MLP neurons of a small language model. Each row is named by its layer, matrix (up: input weights; down: output weights) and neuron, and shows model dimensions 0-127. Each number is 500 + 50 x the weight over its row's rms, rounded and kept within 0 to 999. Numbers have three digits each.
Before each neuron's rows, "fires on" lists the tokens most often at its 100 highest values on Wikipedia text that the model never trained on. A number after a token or word is its count.

fires on: "." 29, "," 18, "°" 9, "′" 9, "8" 5, ":" 5
L12.up760:418451465530503547497601487559483491356503508395539543557426424538485460514425496454513504483491468437465417525422493588507441464491503486446548537578509531506490526509503539500474453402475545501504441457435429453402470427487545436551548476534580438526476464441474526564526472607491510521532528494511559482669516432512499492582493529572552422569506481500518583468485499523551524489586
L12.down760:540457527547559546534496431432501484520489417472557486530462436560517476558481515535491370485526484477537492492474618513478541508509493550547513491497478470467608486395530595523493520444477523486471527528468471443439416521488543492406520367463420474481472512483484549485597538463522529577328464519496493434586459407506562613598398560540489471580466436481485510464534516508548509473518

fires on: "ation" 15, "-" 14, "port" 9, "uring" 7, "struction" 6, " " 5
L5.up633:501492442482586412455502451493483528522616644468472537526474523483559534532444458487531520538519439550515497474550517632521521435490540506581523414618475468563623520530425566498470418447531550413618513552476502504480420506489414488454458510507548478472360519550508417510557448563479544503568517403564538504465438509462549468523452460500466508479456491467459488454542526486474474454539
L5.down633:507468605458589453561528464514537562479483446540505451509519499438438494520455484478451498577521553426463498532446551516441558556557511512481523571465572565532486483491536542451454446482498470480379596542520446463491484513530549495528586478594363510493532542451517532620526452496446526509541450568500460501570485439422459377467483438533607441526550468489390480494500541475499508488480

fires on: "a" 13, "h" 12, " h" 10, "or" 9, " over" 8, "sh" 7
L6.up360:616447516470421466528495474534473527455406495490481517479521604638467496492454574510475536454504487573501518533606478493595479549403535512470583520598412446467482656463562435469505454537502511432386525467488455477464573490461530486546488504393441486563586505551521418546534394532415540545525498512471532490483510548418511452514501502497552491550504478550455489475410455556452502426520
L6.down360:423509465621509649540402538498463350483466420518469493528533472461476573493497449410500457511502534411419477421530472469454584460533532401413419527475556505533575480445549577484468557574498498540566417459480500479479555519564466479550505579505513457473505383477468550417509555503521531487448450534497466490525522478488564478541417472513521489481485463491496533450551570550459596481578

fires on: "am" 14, "or" 14, "h" 9, "ther" 7, "ith" 6
L10.up26:610513464495454521443510487544539547465519525456438585565502467604478517472403594510534479483565533493457537478505566424475450523474510557498563528483472512521400566526380435541500538543505412569409458523456414584529498448484487469667492547494550472512546495553544527551417474549372485464512464447523467519492516511501492506504454525445467448511539471522392518552499537521537488477471
L10.down26:535508551541453391443498516430429478516415504486585465469504433504538523538518522546525558516425491577428596486536467513470522482549504508499583510468508535478629452495585454448449444476563508396447505421489619466407506466570499591469513449484525496443512465436455538490520610465507558513527464492514610465470509390443541473502512493459469543528476511446512516581514516524521563539541

fires on: "-" 18, " commun" 12, " con" 9, " Lab" 7, " acc" 5
L2.up228:468582455482463411529538482464504505518552632531558567409457563526431366435504544483458578526533426507509552562430557493493584448447459509577459467580495460566515484589476510565542477471444461514507521464457478528570353512499414467445460509498528471485604432555537500495517418471499500556537514419504460410492487611447509505461491641522621493510483470563497525505505420489530504452440
L2.down228:450453495444494519471599426458478460449567481533507444435512488582405509396534438501510504543456477448515444578448479556460465530430481491488525528518552562529550414514467558534504479570499500489599525575540456501550454390404489489434491438514550374418607509506534545491566543542534561570525527485560470427512520619553455565486462588439597483421450535498484550520499449513506442519429

fires on: "ed" 26, "ar" 17, "t" 12, " and" 10, "r" 9, " of" 7
L11.up155:517610518451449479500488535520496446517472501454500539477563553487493494554461475393523477510489494478531445385526429493537374457455516513493547496581578495472511515530536627587470510459518497490519438465527515467441465576563447571529502526522523480517556529592628549390590520484477610501540524451530546645488400483482500486602559553447519503519500543461487520556542422475429471569422
L11.down155:492372543560578512540469474447529508553608494473502535528442498435474586568529478581583519534492471451580487452559464561444487549493474517456484491564471482570550489531546445606444488538457389454448599517547523516453541490364489497464474505469485548548486482483382454442462454572471428518569469518471484507538496526540491497443465407458538455484464574521564481463437500458550557432503

fires on: "c" 24, "p" 17, "g" 15, "ig" 8, "o" 7
L12.up59:466513546420470563503521495499446563475519477543520539456464542592472429432484402490480505498549472493511479494503477580415523463474495484501489424499586413496544484558573599515501479566528538461510505524544578398507543511500533450459482493422580461531499469602565458579527504564456522504459519441465442505483502454535504419525470557497591543575547480527610452373537451484572529457410
L12.down59:460556443509422501444566526503462552452425536473462499460491504465536537481555486584520452550489470477544555494459491547616550516511482562498545521504452500493512514427492411454507564526487483570561513459454416446448442491530446482414533563437599473532554560443541491554456456592542511540540491482462553520487452456544530522484459353519444431376466566532579451491510547494488486630543

fires on: " " 21, " adv" 9, " d" 9, "-" 7, " dep" 6, " en" 5
L6.up766:552536498465518489495443594431528455539563521495457501472410558638520483568517395496521470538558485558496504524576572487559521429419499528537492555559488493563525515447462579502487477443527504436541511484431587491538417511379419519478552513455573448499487574505542466444596497480461454451444596410434514459520352550453552481602461594525462542525422506547525495493551515496499492422451
L6.down766:471587550417463390486561519507450513556522522495461540427468433451486512502491549482439428565559487487493514510396412437460532556449478464449483523444478498483509505492491540522479570512494493534485527514557481495534516462554545521494494489560391493499431439453437442486507504573534555607480578579514554556459542561545459612410449474526567432515539468500522459537469480527494546606581

fires on: " de" 50, "ie" 11, "ix" 5, " of" 4, " la" 4
L5.up100:461561468470518569498486555533455550488418484481563486529505436445612468538517460547490615544570486576481545496566502551532555529537490568435489452531399301472451482503527431523583520446486472500566509595600543494502526514515487483531565465538491496527437420525499535388488495481494552481477477550528417530509464616423516488494484543491503451523504495479405497490479649537469512483433
L5.down100:539518491468421454488438454495540484501573522416353466427457546431537513453446434629417419561509538512432543470502550456507433493577517505423412489469496586529488600496494595503525539505557502532464477444439440497511509462512525503573465565483521458603628439441497477501541489566445519519475411489346480540519495515556468427457527502582546551488459549453557548499526414570431500614598

fires on: "." 69, "′" 7, "0" 5, "1" 4
L11.up659:509499510466556599431549458512472428438501477414452522518463544567480461494489527461516533464462349468539462527507503637429498446441507538420569571513513460492543470495559522538558512436553573556537485389448460376482459454550501483556587481484589434535526457451522449547423511526439581477456513443494534512632452538507469486600529548478500507448529550498451583469493489465515510499490
L11.down659:480474573532549560469505521474516481495504481465556554469478472455591445567442457469489424565546537628507450483477564427457542421417561537512499546499457501437499508368463582515475556508502570527480476468419472500442419508545525466444517453508508458502553471556508501541539504584509511577362387556471493476560478492481534542573402504526422473506562477494476516454524537531478557482462

fires on: " as" 41, " an" 18, "ief" 8, " ph" 8, " was" 5, "====" 4
L5.up526:488553445453540543469543555414517546548490522484639491506453525572638456595524502534496538472516521478451523478551500586548440481471606537501471483519405441545493525485509446456520417582598464441447494532479430523476593529443495474588415495417442473535518472602495471425505427523430465685499433481512527414514473447481465507467521565525598457522490494449455453527504473507525476459413
L5.down526:468485557393565476482456558493495572520481599482472502460522490571460545498582545470596497445488516522457570500483480659568533512477614463514538424547413490562506493465516440482536442505591533611531482524532445488458553539393456448552470492507410511492459493547484489515494479492440494575511527459539487482460438434431456521519494565513477474566454547553510490440557585411546402483415

fires on: " not" 36, "\"" 8, " only" 7, "ver" 7, " still" 6, " can" 5
L10.up611:425467502535465586581492434496544610499483486451426463397430566495541486450511526554516497469554513523462567513435548524480570554475542511447534553467418507553497512558437554456608493467559441587443435468443522509519415548470549523495522557432422478485511501553418503528454478473465436467519508514568474440516530486493516492462517501570426482525510434405465470537507506458487448412509
L10.down611:445525460392459479533461566548381468541489546526555572488487497553542498550422462405499528463495558561534539517526471577570476462418514478440411532467534528489488461593476442495402530615517479512510460436552559455455486455527520486563414487539515580493507524462508494566504537482545499452473450450421514511543471500530587458512540515419505547412558547572471591419421467609532571539512

fires on: " as" 18, " is" 14, "n" 12, " an" 7, " bec" 6
L4.up309:491522535415575532471525551553528531506408516453570527487489471550622489564481544523513414451499517507495603495499499542578439478506617572515506496433445518481501479518497518536498475473603548348438469484460452481525618477512500497493497544501433466642544414581601507542500467508514578577468590520433394474515402501521395454476487492458558511463501517466416420507481506455533469514484
L4.down309:450473562453416571614406546398493515514539468343456478600417487610507387536480483542511536449473575411479564542458500576480557446456515478649490462503476519481535518559491538544588451511513480536507489534446483477573612527539540452496518482474428454415513484543577437491480547491515507507456466567457488489470506436496456538532547510395525527460522511507452458481453484556485504569456

fires on: " inter" 25, " in" 18, "ative" 6, " United" 6
L2.up450:549522463408541506375608504568443573489446565508485541411470487494438473519512490456539439452526450551382482441536476512487478527483524550483550448482468460571516505493443438520555525504499512433519483541477565458536434434579458587529522566406494428493430442516558475476566580560487613486481522375520544514595459577513537533538500438494549440547480488463448510432514478517498424527490
L2.down450:445496448424463512397573581474446542561502631486527558402454494498426454550524572386550489473512482614473464488521444551493477433433545552529572495476487513504490469535497492563499454561507536474534472456508502506492433530572478532501510618458503345514516500481500548542613565516443518546531468379479623481496475605505511412526517435516476478436552532526474443495437473479450446571521

fires on: "ent" 21, "it" 15, "t" 9, "tt" 7, "ed" 6, "s" 5
L11.up362:540451493411505536457531598531507549526506460443498538417543515550524427516501508413492564502553411470425494533513423504466505539474535522547509536468636477539497473549505477502489566475518526517486504448437501500472506492476534531554451464548558433549518322483536438421463522475446590524560483500549485635588470583502409416628620594457510521525506563498499550443507512503497467449508
L11.down362:457500489505456592518486463490434360542550434511588509541466489499565493503469571564456508509480537370530510435530467476491559498580437595482454478507432543595521544490581531633463458486568455543496521549519469531530438488469396518509422519471462569475526475503398582501526538548511502542425447541522487435546530502510460530413442458467424459447456409465429450471553499542493537514571

fires on: "0" 33, "1" 27, "2" 14, "3" 6, "7" 6
L10.up659:399531505484462552406485435551473482410440510480472491506553480487472457477518605520584530468482452529396444545501510543462518516443542456476513558465558499416509549564519584478484393419460522470484458418546467514452587468586516464614496548541554451535530358460570474588547563468547460569541482461505462506569500519444489453487468540560539519498469487563450523383502479514523514552528
L10.down659:529546492551570444551484484555526511601476526438448438540403461551493549429489491475512539555458568435575544437483551483597470538534520442522462487534390536503596481433472482532489579602473419504475526543476383494508436499448487485539502470504560517543469466541509461535410511558457424546499509479585397518491510462503496511474440362489605481467476461493460408493492525553507506414432

fires on: "it" 46, " can" 11, " could" 9, "ver" 5, "ed" 5, "t" 4
L12.up170:555537570582471603591621494465510509514450478502543564435532527434468451553423459467546554419572392502591425477549495568416471550545513516483487423508468497455481479564440523509492517456495557521507449532458568491455476536414487449458508455530539482533545507513461516450423430562528511501539464543582471493514461540429402505441597502458510465457460458460523436511478462375571482399550
L12.down170:465518467435486408536467447449408501462580531522490537531461451591521516522520470501414514546476569478490569594492463408521586515525430530450489459520545528438531509561507456464539399550546463530555569493534505469518515443599574559570466518490536621504431529469489454552502503394520537448504519542512489409518488495544500504460472519468518527558461471491374583462414437608441535546497

fires on: "t" 26, "ar" 22, "ai" 7, "ch" 5, "an" 5
L10.up263:477484523619491504445613496539463456520581518467429485507578530459489508524547442494489512487472432488385503388537486494413433503544504573438563405466578490575590492544471515511472485489545517520491460631495465492463422466525489547561446572473563506482493363527575479470570589588472465530597425480497492480542409431482465421501466452523458472532581503377578468430570508447501506583554
L10.down263:448449472363618490503506502544544478477550497547495543515500573568594496539497568485442437533573575535603465531437518565525533493501485461500439491555522558479470443515511487491513501538454528541532487399541582532562506504512451430565503580509376467474542529459519518490426419450545450481417593372535571572432468565526492604517476475383518561414447508506421468503366496503487469443470

fires on: "." 50, ";" 12, ")." 9, " and" 7, " of" 6
L2.up28:421586524516503564556594523475408556554560487452548632504435479458576521566495520489537578568505444533445462429515384447456436456462510528408525509507548395499568496531509447542543454412474550415546485520418521496497444468468412456488532547548559463461480449564537475564478536529504609484544524490502489539501359538521514507572578500532577570521553521483448506436470433430504468443460
L2.down28:610478567490468454496502551461489594602549503501578508462574464503437500449604589570498456546585441466486448473414436476445464546514527548535437493511590495488505462510564430405507535437569448528439516570584474497486527575478424472563484511541515394471588478486523527485408531433417516502474546412478572638415560486469478540384522527470575494473557494562491497555399533532486479447413

fires on: "al" 31, "ar" 13, "an" 7, "t" 5
L12.up525:398492461492441526453630627574471453524599565450543484512500523539487436495533417470545480423416498502430527458539470478424464499464541571463553558548604532507454516531466502528467521524570405539433409481460538492456451599506534510525483563500520482541471575523545557517503478504363513486555578435419526403525409465526463527442570502529579382417546500394523443576523500484531452584509
L12.down525:544441472504473513398431515473560496506458571477430516507417511492466529614558497469465486386584526507564500529495508520440523594534466580542525506533510460505438456480495466516395507445488536506509573477433624501530517489443541474449437505530438478558501469481510602585594537466615575463402412529589544508450575594475610526479454436433486571471481509476493482526441472446445553498535

fires on: "om" 22, "im" 12, "h" 11, "am" 10, " Sh" 8, "sh" 6
L9.up163:618526562497424510429520564602482531438512467437407485420479494535491462506429449474565540520521503542474537555567495426513454518469537517510586506515544436511509583519438466452575515482413501468491521497451523546397525454541481539509537493505601454425474477538453562537497471544460496470510417566459463534487567523406372448497472559526554472506518505599501472519473509581476570536530
L9.down163:533499515531507513532413519528518510447466526552542538536532492553559598525476447482518607521521419397538557449522434500482555531494551532431395549497519531476509497516572455661542449531555429502554457496523614497461400509438416468456456513526550526392450468518485528508416514503581510511492488513486539434483483494491489539520497490520505526464511472421533416573571542443515496552479

fires on: " de" 17, "ig" 13, "ie" 12, "in" 11, "is" 11, " cre" 8
L5.up124:392535480443454578490460538458426552524581542433506431544524516490633412479505459485493443540544424545553486484512447512455557462519525599557481566517496457519460508489487505502512553464473503531536549582522555508558486470445460451485523475456591491561402417404510489518543479471499448501499484453572527377493505664452507492552526505570447470542517498493503520533434605500429464412447
L5.down124:552540509462503489408520502446496393553478516501465531459494578506507492591415492546511462521524534411529447479431440521515613575515520456388507518544499570477542540468502438440545469477508462507499472493504464489465588444516591512478516603528479489604432513544421484471475540554492455502513529470472506539502477424489483527509417437455433557364548541587448502464546442556456583556617

fires on: " " 65, " of" 10, " Total" 4, " a" 4, ";" 4
L2.up317:565649492521527544516538566509478521506515532512543568432509484417508462566493498523638573545550491467491480561518490544456514487479453491449523507483561413507535530500526420597536425469536565477572433608507516553543521474507494444576545496530497445536465513595559490461558552465397561451469589484465462490568364505440480479497477489477486520514581432409456481453498480427612499561463
L2.down317:569527505539434413483540493514480468564483513522443539588542495435539504554492441458589490494567517466467571482466475403487483475471520552537489506503439530412546536453518484465480476431509550473445538568517425529458508526488484468465487383522493477520503491528459531453453583491512522565349555618447489533486581502507462514582454507519511456527491478577530469364501520534451577552489

fires on: "0" 21, " same" 8, " different" 7, "av" 7, "7" 6, " other" 6
L10.up482:425414490512593512460506510585521492471469449499484568459537515416537401486505503538505443471533473508471353450537509524521603495494553535457506443502441438530414464513487556536456488476460580442523541472499592542430527464560512477604536567585594454552524435490573530562585487482520503501500494496488500610482512497384546434526486487509484536547495450455405496425573500489549532392517
L10.down482:365525525396515525492497544552504525494590482497567377524433481453544533501541530484495487483470568528488521528464431454463448465513444565480528557462470562494517524422490438581479549484567538556506428491474513464515471512388524429410448454445389486489480496449472584506381630511381484498514508461484538430452471531447496531510519481620558455451416416547537493576444550566542491504525

fires on: "," 24, ":" 19, " and" 12, " the" 8, " where" 5, "." 4
L6.up451:519486511519504604552428538482472526481483500514496505502558496547569458521508498483522456517442564524458440418451446559435543554476571478469506442533521452376516435534482486631448581530532555513708413543475460467475458558498514468448560479562464491473440499564528581374513499506449558478557433471508402473510458500557596464630494545453420550505531516526489553489577519532542439569616
L6.down451:478602466454542445499580510469560586544541530484520532469466458439470484526433509541418538406554405388517542614516541436553474503521539467526462590458485482610539562419547537411484463471592483527477576456526590521515460473527490510529417472391428527478533546472511440517456471473460455504479643473535503569447517566442392598429510549496598469549491484447501510487461498504487565453470

fires on: "is" 20, "in" 14, "ro" 8, "or" 6, "y" 5
L12.up606:572458436428513478490524479548388566605566525376537513510502549504471436503492484413478517480523515574467490563505490420480469449486484472436501455572513558477507551450460504459499479607483466521427494491492483554590539603531408435521442564494466481406502439557533521513495417574510482572561590572496606358524435590502490480519494571508431499452493464536475563556471526526477515509475
L12.down606:478607512534522515487465532535543384470529539502453501456453443543491466593527600437586442527481512487565574521506485428464519448431499471512441598468530484539446481613467495520515422500441552517479537497481478443495437443587557463459508599520535474495469399442466549475500563565513519469468492546496441553535461481526498484513493468506525450547512536466605442398495424530495407542526

fires on: "a" 18, "or" 16, "ar" 16, "ler" 7, "u" 7, "i" 6
L11.up249:554549537441553470466533470532338543471486504522535486418560558480457466532551515557523533514549509476472482497435450469469461458489485449395625464536470535622528621559442494564437446517504500459545534453607514492467541471509487454509568531416578496513600509459552528532497491497417510483510577473466465469478478430565471558435532562511464468553553443476423505473480474523541413474582
L11.down249:459450418546434471475552553502438485430497563531548450592506433483499573491520449447445468470500466498534429434584499509488490520615495453571572542422518494523487500440569548480450579520409440492469514536424491462572471502492564551489425524466503567477524415464448427502547505445598458406501516616447570595532415485482591503570510379537499402523483534495531484502513598551544490469406

fires on: " (" 48, "-" 35, " \"" 10
L13.up334:415505532543496501413442554454537572466494522523513466483513577490526511487457527477576501533544520558533470459527430504520441489519538563471626464575461510529581446463411578403434451525489515541519402562415459503520500452525475438530528502393577474506494485527588575497559453508438486590519525408538599464478444514512528488565447408550529508473478440491532461444603461554499520432593
L13.down334:427431455537516500521487501508559582466598504543556551494502433512477505473476499417459525510475386547482573377483418477529559515532452511526519517519440469442575478442525474397540526506372456553498611490496516492543465470489463538478426451503493558515561450521474545510461431526485497408387422570502443545497543456560524518495506477498548470531513497489454552590541505533404503476513

fires on: "l" 22, "ig" 14, "ar" 11, "al" 7, "or" 6, "cl" 5
L10.up518:562589462424627431511503494465445527522539543574551458473463462470533499463504445460512497481539424602428609521551512488463473502527533511483445442477566456548557521500448490468523443501603424505615562552482534496463425420580485499512583449520500495483515514550495489492595489537442488454561532403492439446587471573466541513474420542467490532512559528471402537491490499436460414411478
L10.down518:397484495519475545557455487485531562569566533527412492632479503505532554529546586571550494414562581444565473525431486527475510462505490441504480528467457475479537567503561508437513569578394592549415436419476531478503529508454540493419483426419420450579577466468605514513486504413547433442496485553483595544460492444547457480442569441462575509513471527430555539454479560528497594530510

fires on: "," 40, " with" 17, " where" 6, "ost" 6, "in" 5
L12.up659:477545474470480524482448465636513524515552473482497495520447505519455503585502553469466525520527504575535448503492540534428438438550563468345509510483540480513483508513505478466530498428504499526518372482548544495513481536493496495620415475491485490498514331565548521489516490534511473603536493385541413457548427463435592528477497441511480525563481502468421544459576440483527464604459
L12.down659:440443504450568484439565495520571590456472544478508484583537451572497508472449504407507561509471483402472541496489465410658536510511492448624449503441538540438506453508421548500530554488518490491497550515523454436448578534454617507467520522592581604506456566435437475551470486450560536396481524535533458536436484523500540492512529467457405460560462467496518461614510497464466406403494

fires on: "y" 41, "9" 14, "ig" 12, "or" 5, "est" 5
L11.up716:442546463384497451531572467606465480445528533405511538543478524529444527463491544461451458456582430559458523442641473576519565515527550485584533437504578512610491524567447556470389431521557409564504471493517465491514448533546460472544437432448467466453585437545521555512560461500408568464520470458530456472499466566528434525489478548487594510550570519439493514417479490447492535535477
L11.down716:524514493549510545524515539422488527430525462469455457464451437438531531478509442580638533463468482493539514508464554528506553442414509517360464500462427496454524451503512491460511505520460532555486574478535495423530466407520464558352475521485505496483548472466542493570412536556597458479552551574441460564484554482505517426552503470485503451490477426505513470541530478514494448486465

fires on: "," 23, "ar" 12, "em" 7, "av" 7, "or" 5, "l" 5
L12.up376:539452519548497459544530484569482600442561522465468427503462541524517440452519496543473559501463510504503432512484523447539562465375510414545559420623515389570504632565462562505553542491514440451507512517515476503446476493460501422582511562385517463491544531506512585592506451567504493448462520467501462378546499529454438494536549515503500560543532388465387531532485522550529508432453
L12.down376:515525514561388471515435491575435497419530391583540465536544509438560549383468442439390423471498426550459556536506508499509507391550421528512460536409541487557603436493553582489398427409471470552457449532468542452516533479580520424528477547572470499451564432576451481475461531508523531451453534431462472549503626523574537495476510533584494461558540509546442483529572508488522487528538

fires on: " \"" 84, "/" 5
L13.up525:416489475579459498454495541449567548508468455589524514433551545529496510502513497439518494473588465561549457511580486437414495511514521551506493442544508566589571477490400555478489536463583605545509432545445565465435554559502409421499589489427521462490586504565519594500561456493476522546491469478522545528468429472493449507526484522533443560599559471418457476384525474469531512463530
L13.down525:426462420542484478395475538500546541487506546617548531505464464565475522399465476422498529559492409508449522518478431464486504467486468434526507499557483500513490476422431573420505556509437547486532541467555537514524470505490523539523505441481547520496575474475446453446507423500575545445357522496505531456542489506548548464514498470479548554497622520472524497563532575558409444465477

fires on: " m" 18, " as" 17, "ou" 8, "as" 5, " was" 5, "o" 5
L10.up379:466616515486439530492556627502514547529504520445556551481467575472498441553527454515514563414507546552507548483506486550589499520458521631486571536573465566467508603514422455533514399452483495554433378552482469463520404499410509490509449552462484480570480471556546477437485494519480555576528524491500456447559422498488464517494546525501450452545485448443522445383458417578623522569508
L10.down379:451405387507489448537500492441524493498472537490551446529620531493508522458452602494564520435563459524503439510423469548468433590478532507510525457428479532564506485431531449484587529550650490511488517480543530613503598544591566519503485493482404555555527528526450600489564508394519464499557499491498534465587533420520505486475453497579515585434486585516536460556507558508471499440417

fires on: "is" 13, "ig" 10, "id" 10, "iz" 7, "v" 7, "r" 6
L13.up402:464509504459463465498484574533444538529539579460582463452418585513632407512473520496510428595474491519536500503531569489414513428385618561510553513466498479517509445518475531448520458516563439453491546507498506518491508579524476507491520528523578466518489474528560493494496555498465454556468559467462472506534474542512567459469538419499457545429571481476499521605497527434478500474394
L13.down402:515477601498541546544467493446482533451510502515519436451519525432547515558513596567439497464446571443454488486411490490503461616524504484470474439494514456466493533506488426517489523425579529569512511555514517448568492374471409446626496466470434498446508538602480451483532536419437495452550500563507531502541477508509506593543451456423448510509462608508477467471568457620541515531505

fires on: "p" 18, "in" 16, "g" 10, "c" 9, "ad" 7
L11.up618:523508476508416559520534527471434499520461549486518462445451567638573563561506478501540511479625469519481453481552516525533462435473585469521455475481591506507580447540442599529431482492549575433518457487543552564569555493477412510477485592494559415492384483503492592439498558476430610581459478446549502526426466521462531452593620458474561517441576447485534365484531465375423479564583
L11.down618:499459408538443467444509504489502434559432502519505549561536489521458441550439422542566633503461510478421554453442532466550533526509515513475466572573435462584587526474501461452575526474512554454541472493489541468413527538587440553514522441450569512544436551479521483536527505589520501560593436475451444581586446507542441490391526455556502459493510473549569623523469428510478504560511

fires on: "th" 23, "." 14, "ate" 7, "1" 7, "ent" 5, "2" 5
L10.up610:516433544493493559392585379537442503504499547452449480508527451503456485502460415408571547424470430468461442552518521576440574467437561450463507455473456499501463535517500555509520482383529521529526518460506507460465483523551502511646555567495503462478528471462541497517545501589399492552509464523587506463604490550474519427537484553476479509498443452584537555413534547450640521494564
L10.down610:493504555480531457460411445505520506442486451382515483470504503528527525451454524491506440585501561550578553491527569553561498531430435480513532516497526476478508504555510550531539538555430579466517464509461530497512499490444595431379525493413527650516543489504456405492481463535540528577449485398522508482452497412520502489575488524573493558508517621450508513488479501501440509468456

fires on: "-" 56, "–" 14, " " 14, " -" 7, " t" 6
L2.up474:492560469512483509543532520473527564408487523377494609479562513557515478569473463516606611443531447521507507531522533503516507465500551521527552468558509467446527594499484462535449404447477521609522464636497452542513331533382465457571574508486515459490479428484572492417543551482408502521450436489500548518559410584472568479489460555477470497523594457440491542419485544494537482504409
L2.down474:570482520482558406410530472540589497456464495420520535494568475467510487471502438588463492550584505402493629394424571538530457507540508521487432554565493561489526501460494479569447447431534553505445508551487440513521460499448528461520492489561532527389524457563567404498451554499474484535377539557489459575487486537461433542567459473432563521483429483540534389510512567492546560548488

fires on: " S" 20, " \"" 15, "a" 9, "-" 8, " re" 7, " As" 6
L13.up573:521476493507396432437475475464450557505483534491565498502524548491533523601446468424503573449573457558566389409469534529466479441468461506475612524534426443550469560491527506463503481574461495499531416500516512471559502515470471424530576545365552483459438503589523553458546429530423510500461490474529493489508489577433663458565441458557508468501575456561534548501543506567465432547630
L13.down573:475503483498508475517563487509529467516545453524538541466473408572438447449560543495384447557522543416491561475418496461528555594539492503556464534464390551430567461553501516458411435411459484567492566552483528525433495491608449514518472548501481591530446482485514546543434460482529450476314489498484507477522584444472530578491484459587483466578523537413596528551500472458461564596497

fires on: " t" 38, "-" 24, "at" 9, "yn" 8, "an" 5, "T" 5
L2.up505:456560468488433521487614543453486575443507511452561559471437528493553478479399549478559521388575479538440478396478498526499454546466528464476571518573499460627458597434500566475556470444465536506496516567428474453505413542542479462561536513415551461497479504444555424457555486575531469484473508472471589534538484514470458512521448507537509461507623464401511479366498483481501460493503
L2.down505:523499552487536534459572603548512529588493480445519493530558538536568491472558560516484496506518453484500480489458512597499504476457426464525462426462553508533489520527487565522493452429498593525511545492373562512590538445380485495554416468441536523441484558484567478534531389530410519438490471594434409531519516518431461507521505486490506418495535507449519399437509483551464448448404

fires on: " con" 31, " appro" 8, " Lab" 7, " vers" 6, " acc" 6, " commun" 5
L2.up101:473561527498497470505527466477505473512488559480544589488525598537532435543504532473477517463508472522491478509447466527491467410416504504508508566545480450508524558588446473629540511511491564470566494405537497559489494498445500447494513544539444442566530483573488546409493495450486367509479493448428399430504468493473485557454539602538655479527548469465489511498547406585554526463524
L2.down101:542478492504496546396622524507448531527565519426560523471489533510505450588448540476492397465505493565450467580405563555544392495450500533454566514539484490490537451469472510581512492520553593508603451459481417509568546500426503499462473475489427409514557509504479470472553499483470465461478521488512417395487463531571490509573440582523620502579493496460462591495549570563479428467472

fires on: ":" 24, "." 13, "ic" 10, "′" 6
L13.up609:545459642543549556488562463540509498437457472598539480527426457597531409557535469445456448469485556571400478503438516460504492519462473447488543498505565426478494570466468523516527497480467470513474462545434492553522548593438556460518551541458518467478488498531455446411523420578380556571554552471538485438451423440543625498559457594476467525491483535507487556538496506470596481464579
L13.down609:440527398539406527501469503456476520508530504488475520538548375481573531478447432536541511442552397442532539448496503457424564490604496554517435529469424529522484510382554457446479485548421511476514574441514504506558448519565495524460423451446449494475465473366494567525462575450474580529475536545463416517548562474491571488458468590601488367395533394465505555479540520497512497591560

fires on: " to" 22, "." 17, ":" 9, " has" 6, " d" 6
L10.up488:534481534519435580555590552562530507499531477458490487428460584557462458495487470422583468455438517510437422518469503532554424492453524537493570450480468438540550566513505478559525531528519471437567375493380477512446447622434467467516521494467480472473415550466515582501451513552435478597585452572549446411536466574473561505551588532495489514456489508558425513480504503538561501405563
L10.down488:514552496441488565475544532503483547405523499432513435513572558464553470440497433493443415513618518519461539488518561517488486493507534444586440556552505524541502505501431525469546496457486547513503535425544468503450400451505489501534541428418449520494505488321509377560528479483565512513435552543480568485552540469526470519525418615500457480545496449466515475545503431547439642506517

fires on: "-" 37, "al" 28, "c" 7, "ural" 5, "ial" 5, " and" 4
L9.up278:470501426546519454469469450473508526387568528522447611526508546423464465511513391553548486481496495492410574525504492570520526560504578547530553500560559428566511518539554540563439454493529523578509451462417516490569405589508491488571576556486527482456467520477591531488557463545365598518546540405500444457463543494437575556585554524467503480465530510509494469527516435462522462535483
L9.down278:546410547478481510483472481415473652557453443448554494478525442487541490463575501513553540527478527565556427537543506498420511477456461525526533579466519626420467420555579470452486564449396497486561520478473541506465579476554526517487469502526415549515490425539522566495388467440552457497503533486452521550472477572539513444438472463453548448459367522459532480548411469466447528478469

fires on: "p" 16, "c" 9, "ac" 8, "ro" 7, "ack" 6, "g" 5
L11.up141:480543481436544522485529487485411490528495560528487535508468562592564501562396413483526538531565548540555461525459545593506555426450499547457615499497538481503521435439530599500418445532503580427570471480448417497519431536460514505467470466456418480455433633423534601465413507573487525572539613433564507505459491455416564528532512486489541538580538508530468469515454506430546486548455
L11.down141:463506504520434514555449486403511543592380497581511498514489435514463493496382413620518459414500552513429485444486530572488531510466409487571537548554547477488589522442469497546543533551455422468490499425482515490519478544566537537535461507377495439491560538529485415439577534503444533529517445495479525524486583556416573580397490419564600513453554486560450510488473483490483496539456